config.yaml
num_hidden_layers: 11
hidden_size: 640
num_attention_heads: 15
num_key_value_heads: 15
head_dim: 64
intermediate_size: 1728
vocab_size: 23769
hidden_act: "swiglu"
norm: "rmsnorm"
norm_place: "pre"
norm_eps: 1e-05
positions: "learned+rope"
rope_theta: 10000.0
rope_fraction: 1.0
qk_norm: false
attn_scale: 0.125
bias: "none"
tie_word_embeddings: false
parallel_block: false
init: "normal"
init_std_qkv: 0.0214
init_std_o: 0.00456
init_std_up: 0.0214
init_std_down: 0.00456
init_out_by_depth: true
optimizer: "adamw"
learning_rate: 0.000747
lr_mult_up: 0.971
beta1: 0.95
beta2: 0.95
lr_head: 0.033
max_grad_norm: 1.0
warmup_steps: 259
schedule: "wsd"
decay_fraction: 1.0
decay_shape: "pow"
final_lr_fraction: 0.02
batch_tokens: 131072
max_seq_len: 512
doc_mask: true
train_tokens: 630100000
max_steps: 4808
dataset: "wikipedia_en"
MLP neurons of a small language model. Each row is named by its layer, matrix (down: output weights) and neuron, and shows model dimensions 272-463. Each number is 500 + 50 x the weight over its row's rms, rounded and kept within 0 to 999. Numbers have three digits each. A neuron's up and down rows have the sign that makes its largest values positive.
After each neuron's rows, "raises" lists the tokens whose logits its output raises most directly, leaving later layers aside.

L7.down949:488490565458477456424483449526462492476504478531471497455508522488489499491479538516485492522531533449502433528491488413531434490489554527465529462484433535421428480490503556475595496546514479511490430456548523544431527533512541480527464473484538537543485494481470457555566429494560445462535674500480520419476555452424481484467505564553483478541521517525430506499528480462542499598484470529841489480435490472504572412589496532519569426537459504491488489507436463451496482530406503472468475468481485450540518469527551736484500554449440536522456620581517441466513178488533587559
raises: "\n\n", "\n", " However", " However,", " This"

L7.down597:512579522514497414523594495461439540526459451486510518563495485483539463527518519565433511457401513545513565533533499475454554441510483516541519529525474472519495514458507534521481501367363557414482470557591517384593469483546513506570538567471451487537522512568579425592519503595460508556433509458460477514516372511543455445553477515539476604521514508485483551499494523540548498476516437586629581399431555531460531541466632577508573529577515516495481548513512554432491484534482533503461507464504497512511399490626502531419472495486484473554584490454497526648472425537466521497
raises: "men", "les", "man", "man,", "ha"

L6.down733:532458542484533370522463519451390534511545554515580470441454465437540488454548506572508468480508463477463502552491495484520556512536480459440466528432447464557589421520493505543467470552492482564529495458544469408501548512493528448522483530458576539517482440534577528432490534507518472503424618549449476505501450399543505536463477534450451514413480438501447480416486453578425468525511587512518448543398520493542409495486511479537486513482400499486463568594544437531460559452566520471415523573522476497509420403505457403531482542581599436465350540485540548476504467461548410535
raises: "-", ",", ".", "/", " S"

L7.down845:464462525458488499538510421498539449504527496552546516496552475542600550443488518483538567479460480513539567512512481377516491546494448514473496577465496381591388527470454507543479490576474531503492542446603523480527458477558529460542472456423519413503466432403423483488538517481473499497569480447519515513538509520436430549505539489581539483498471470480570424496551508420458444517396481442618607561449396534535457450479518512484507471546489453456513439516500411446577488512488473479578534514438474508428371386485470395546491469465462543567538524574496567486445437547581510519
raises: "ative", "ation to", "atives", "ation and", "atively"

L7.down808:484492495553382469464550590513529465583540573546571504536582516399447539466522546516460437441489405534471489480487501533526571468488504520526451501422442527513428560473469551482505471505562504491481533499499418558560516574505547452522432451553592524475510486557484437542506438489463417535470438479441581477537487578501477500431520546582433518559441473479517494516489442579555447466381475516481485372537500429503516541555498562561470539524447521522558481509482447467524473592614487478512539496358499452442531535530404497540483435514543500521520488562537475486428312527561507500
raises: " teach", " provide", " serve", " help", " offer"

L6.down1562:462465514444477480485481497427557528539571588501533411527484550465534466469515471470456436476567432484480580519514490518483462449490552391564468453536454467441560427467470454563492518490453457572555482499500512498442487421431549355495401518479462499465526461515552494481564538478409523554505542475449435489559560413469467498502580557540337559596474525451496488523513522472478531476499515495488490557572423472519452528424617528469550424465533589487437420563455482444441533546535437400496499499465500571557466528529499610500540467499521515550531510453567437440463307472534566451
raises: " the", " its", " the f", " the s", " both"

L6.down94:606516468446497446525578463563532407515506486446508502551448525416507452503495486442410522517429533494512445571586546517584625454535505537581532526591532560455424531478493438431495491582471437517442566569483516391500547474525578519490538520593549571504443495485467378465426551557559532523514492542590313553477503469530506504499541435541469439584410480439569499379469526510574505443515499463508531467520516482611456495506512472599542464513514462533547549497537504451616555541522556466451515543566590533442443542525594405556567536480516462470370515503547453534473388594435562489
raises: "iz", "ized", "m", "red", "te"

L2.down115:477430530490474476512590556511490519412455479446530540534449473467512440480527461531503468457541514419466469536512519405473473515624504428486548563562461501487485478455480688472466504529434489472425507485531508449467498488547570525519428509478451502492473437565495459483473476574520537576450603590561471471546453481435487496465416596507402473488569586461389473576543430577475495537467520532766479428607429511415462510453586467380511526557482513519506493483528484553493521520482559424417489450384493519410538424520573598505506567463458497549489482478500561485540249610511494483
raises: "\n\n", " It is", " There", " They", " However"

L7.down342:597414539585445462470539492411473463492510522441456519498451495565514539453459519477581543449469541448434543479560420487466538490531565507473403497375538446489518432571418497489457462507526482532514479537511479444461490524531543464469558510510442514425459496514497403540559546484492494466530553498548516521574437533494545495443408488545468500534535454515403494508536438534504516492569523541804440499498544454499504492595529509528481560463586472484486407574450469522518491513470451459506452524492454494532521410500469503521503519478468490534469534469536483516481651499507521497
raises: "- The", "- In", "- L", "- T", "  -"

L7.down1492:546516406588546529413517571501560410400539502476524497429543534500529487483505485538616490521528580450530497509446582501502450556384461497474495482367555516533526523493467535487525512453484532438516483447450413532587477373426445445524492454560567506500417516542525466540491601498507432524566447461496517572455512511491377418509450465489529577483473395506520470551381480546526527506557486427428528502522509487514515512515519501507504485543503474505548405501524537485581458513474569393513543522610499497482581529511437603504542366451421402500462457525488555447485439470438490560
raises: " Ireland", " England", " California", " countries", " Scotland"

L7.down358:531463454549436403563531442452459522490557512469488557524561595517466542503514496477468499502482545511543547528487486359488489605430529417549531535503484623571502517455459465448564441532502477482547437476546532416478396491477596450494516404602421529484499435620563542535483492527491506551514395474494416498517487469534561431497398525506405550555463518450450412566483537437470501431463512404561551551494469412512465543423493476438571511491516461544479441479539520457523485556492505495473501433524500531518466468523448504542610532572567511503476454535428549547536396431400495511
raises: " into", " into the", " toward", " to the", " by the"

L6.down1426:392580532478539402595407405535483566465480566534604489487527435467483482582493489523523553512584457514491498488604459584581480355490441571559496560439410523464655403529550441511457566584475493504523525468439510454415504511482532543615460516497493483536527443477530561502386498550532515489433561525485499527539577560522506444494550511451563496522520488451465458562481477494547486516457546570629508503487553505522461570508534577576435481571489456448575505527494475471530595466439443561504536533491471474527536493492535582554489534626523489447539518595604516551462478659495503510
raises: " instruments", " other", " stations", " largest", " components"

L2.down1682:471500510562485493527536495538469560442447476531492454503514537480450531487491481524491553472463434475521518551419499480507467480383499487435476419395509562494521494535472503424490539550514393491539565505548582522435465487427436482558467481495493559486511440504522434512548560491545472580490433547526637475451475508560487418455535463483544480483531448664548541517480470491480469508541536562500547387530453530520540645532522533507458472480466453410492585546530512474441474541552427537482450486523420442540523528623564249573493433544550439497516418477530515480547495463603541439
raises: "win", "rap", "issue", "imon", "ow"

L7.down346:557597433479530408436494538523545430413460503504572557569501491520566426514473528533374453415499465488528474480457541459504500567532473527500524448485467473502611505434458512509511483612537566521390443561647459451567472602544510524530487541437553595499412443533498471446489510520484599568494540449462363503526496507491441599526571433456450475520544538537442513477392556506521468545617436515547521494457494534464515457504531535572488554496461546491470551544607429489430511477457494606504399562511507523496527508537416499551532501578550458549525521502457562599524341411529570440
raises: " supporters", " owner", " representatives", " fans", " students"

L7.down1033:428458594490489467482531471567471516611541396560478385493488430372600488556449487490462443493616497384555485494612409547449422449475510561530495523483463561632577473584514585591517553517461535491569539532455483509423443515483509562481553445459504516444518469491515510555444511482480385510516421510559581563458529485473530529532517453405442545437558444464543550515499503547381580524486537545426523492577508477573540427528494556527550517492577608564598519484466511544529375535379487352430489484569513455575506516507486476549465476515475569447546427434596512497543607551501588464
raises: " years in", " month", " years", " years.", " years of"

L7.down849:393447531469411449456487507553526449464555509558530481464439502476455490466412565456485537468470387537392629481489629445445553456530521472511510607492426471524487566515482483578449540416492476408378520590468503475510513499512395452591458506530572592535554609539628518481456538589542610439523477532484554455521474483491565562457418502634506546536561461423580480553549495502490461502431528492395515478511482456458413536511477562562546437583526420537471496530527507444489585419596509451534424414491493586580501451647555541485531490509462484410542499541445514545468578448541514516
raises: "sen", "son", "tar", "ton", "son,"

L2.down999:455446503511467416522483478386519495489456439416550548530481571532466422523521531519511442461457523535500525524500493448507486463629434518626501472488586500506494557496523584478558485566567492448502615503521498453498574523476593489498403438557466486517542528529448474639475547417461532487504443447511539508552419435527499590479520437501537506508498529492567445500505375499528470341479647498663485526434470459594458587534509522425547544497498511431564439432484438483452430561554513500481519546429475492489444452490381434536513497485537523545466487553532441517424364461541446411
raises: "chool", "ound", "pring", "igned", "ky"

L7.down1497:494561494590494534504447508553474376498445527471544513437431493453532485538509510494451447550428489488488506470517433535589444416663471520565517394567502506457596523443447399530468488542561461535430462560467508463483426455479489497481507428571471538459542480603546513570501534518531610430545560487487437487507568586449489524556519526493505489520512500461536472464511529587618467455464438457476498494487437536511443524529475519398568456546497479621432449443415468392569512580417509500496412543540530523599505506480425514511497530510573556517516505570417541549537553400563508434
raises: " of its", " of their", " of s", " of $", " of"

L6.down11:486580524512414535513543577492542409492544416514505418472569542433550464557520499496474452427460532519524534440508512402361485462474501468526489525483504469452535482506463482451527526514456585578495418489487500529529480422518487446560502464471383429490573497475518606490551532510573522506538603579405470537471503417526507474460457554581423452461463506591434481481492470512442546544494477395477489565496510472374384443513539465545514462481430462526513530512514473443445461525589457474490511461487435498502448517523515470502587568460456404451460596597425457493489317419537494543
raises: " the", " a", " their", " its", " an"

L7.down192:571422446496495460516428492549476562535418542427481483447452482597495526557578469536510559506451528459491584528439574489455533528546490499491486493548574469466624519495463576514498468539465545498457651504511442536520547480475467494442463525542448497454482525509570432508590491445473451424456631432554459521502462529488492479473410512557501471467530480551522470496506405504505500437544514501714519488425466509506585465500532457560480443464510380541548436455508545445463549477536470529577518564468483518496474486454420400554531479486508504494356504424528454519486617498476529528
raises: "- T", "- P", "- The", "- S", "- L"

L7.down677:438441491461518514373581494449534563488428446492416502620456510531560500559529481494528557517464452515388575549363511409461497483492448589454456490550492511620565462380484484562470457524497456508483565481450498609489506473486552503531487498493626548549489464489583430493423593500495555463576559533469612507590484536502510536547553514517546498544443516549461434498492507500612423464468418390640455503432528545542524465455494437414557479451568563471466473496528471469575526503497466530558427474502446514586559463485532453422522450537507408541496478506496493492518382508465614535
raises: "es of", "es.", "es,", "ists", "es in"

L6.down42:489492508474470564476510515505586477531526543541519487497452571507545484597515506411520419512495575432481556544520511517489507526572451555639495505535506428489415446475542528595446523520458457542452512484546532445446558479503446468474485477517448501506427517518509493559477592538505455535471503567511649470508426481458463537589382571439497497514530486531513413428531600519494547471483565585575426494486390504483387511475525486433446520509453454537482453456514511504437581562513527515380442502515512578527489528438504465528493423455489442496473497556461563550491464483483484476
raises: " the album", " that the", " that this", " most", " his first"

L2.down159:518552490534463496466486475620417532499551522594472480581528496494559433543502474523505494557493515510505468485473483601527569556531464519489424444465433443621613473423516482433426446524436473502517525559422481417532529471530470609433550517536507517479548500443396463468510515544531579455611495506540415518411491560463551538477568447440498391577460460433464515507550484591576481526444512489530595548562517478515480445523459509508522371508616545540486551478500504474508516454582455494543590478491506494428509573523608564520480541462478585548519486569513454502478477510459502490
raises: "work", "cl", "press", "stone", "lines"

L6.down473:523468491584514544498478544497395548528486544504531502457502490543438469494526522485526568485472423488503474550483510482434483500538527488450427425523452531533459524531405415438613473490536517499377500533629528528547486545548557477463550481546614429633417461508535533577508581344503488529507512461428478542477519495486426458475515451458470376543452431517502559550518433475506563428494527407488568512464421478517498557470500549494479556477578489531492506414435506522452425475431573518541593533498442483459481626457531476496493463387504530497462558439539499550498631548449474511
raises: "als.", "als", "men", "ers'", "ers in the"

L7.down1387:525483455575425490499485487489501580552552502545565439502515600406503457552480466474583524481501493429522574516514470556495528535560495512503526581524543461568520559532467502510474551484506503436465473421433500440439486489521453515566522565521492569562494569455488464629460491436555497517498422596458439517519457402432566479549441498536542398524491420583510502489448523533553604548521490373463441487495515528514534576557496474476465518588492559561450470458541533572557432474376515475550547499575462455496517611511473489460480530478467595599477372503549475531430617545502488582
raises: "s.", "s and ", "s in the", "s to", "s"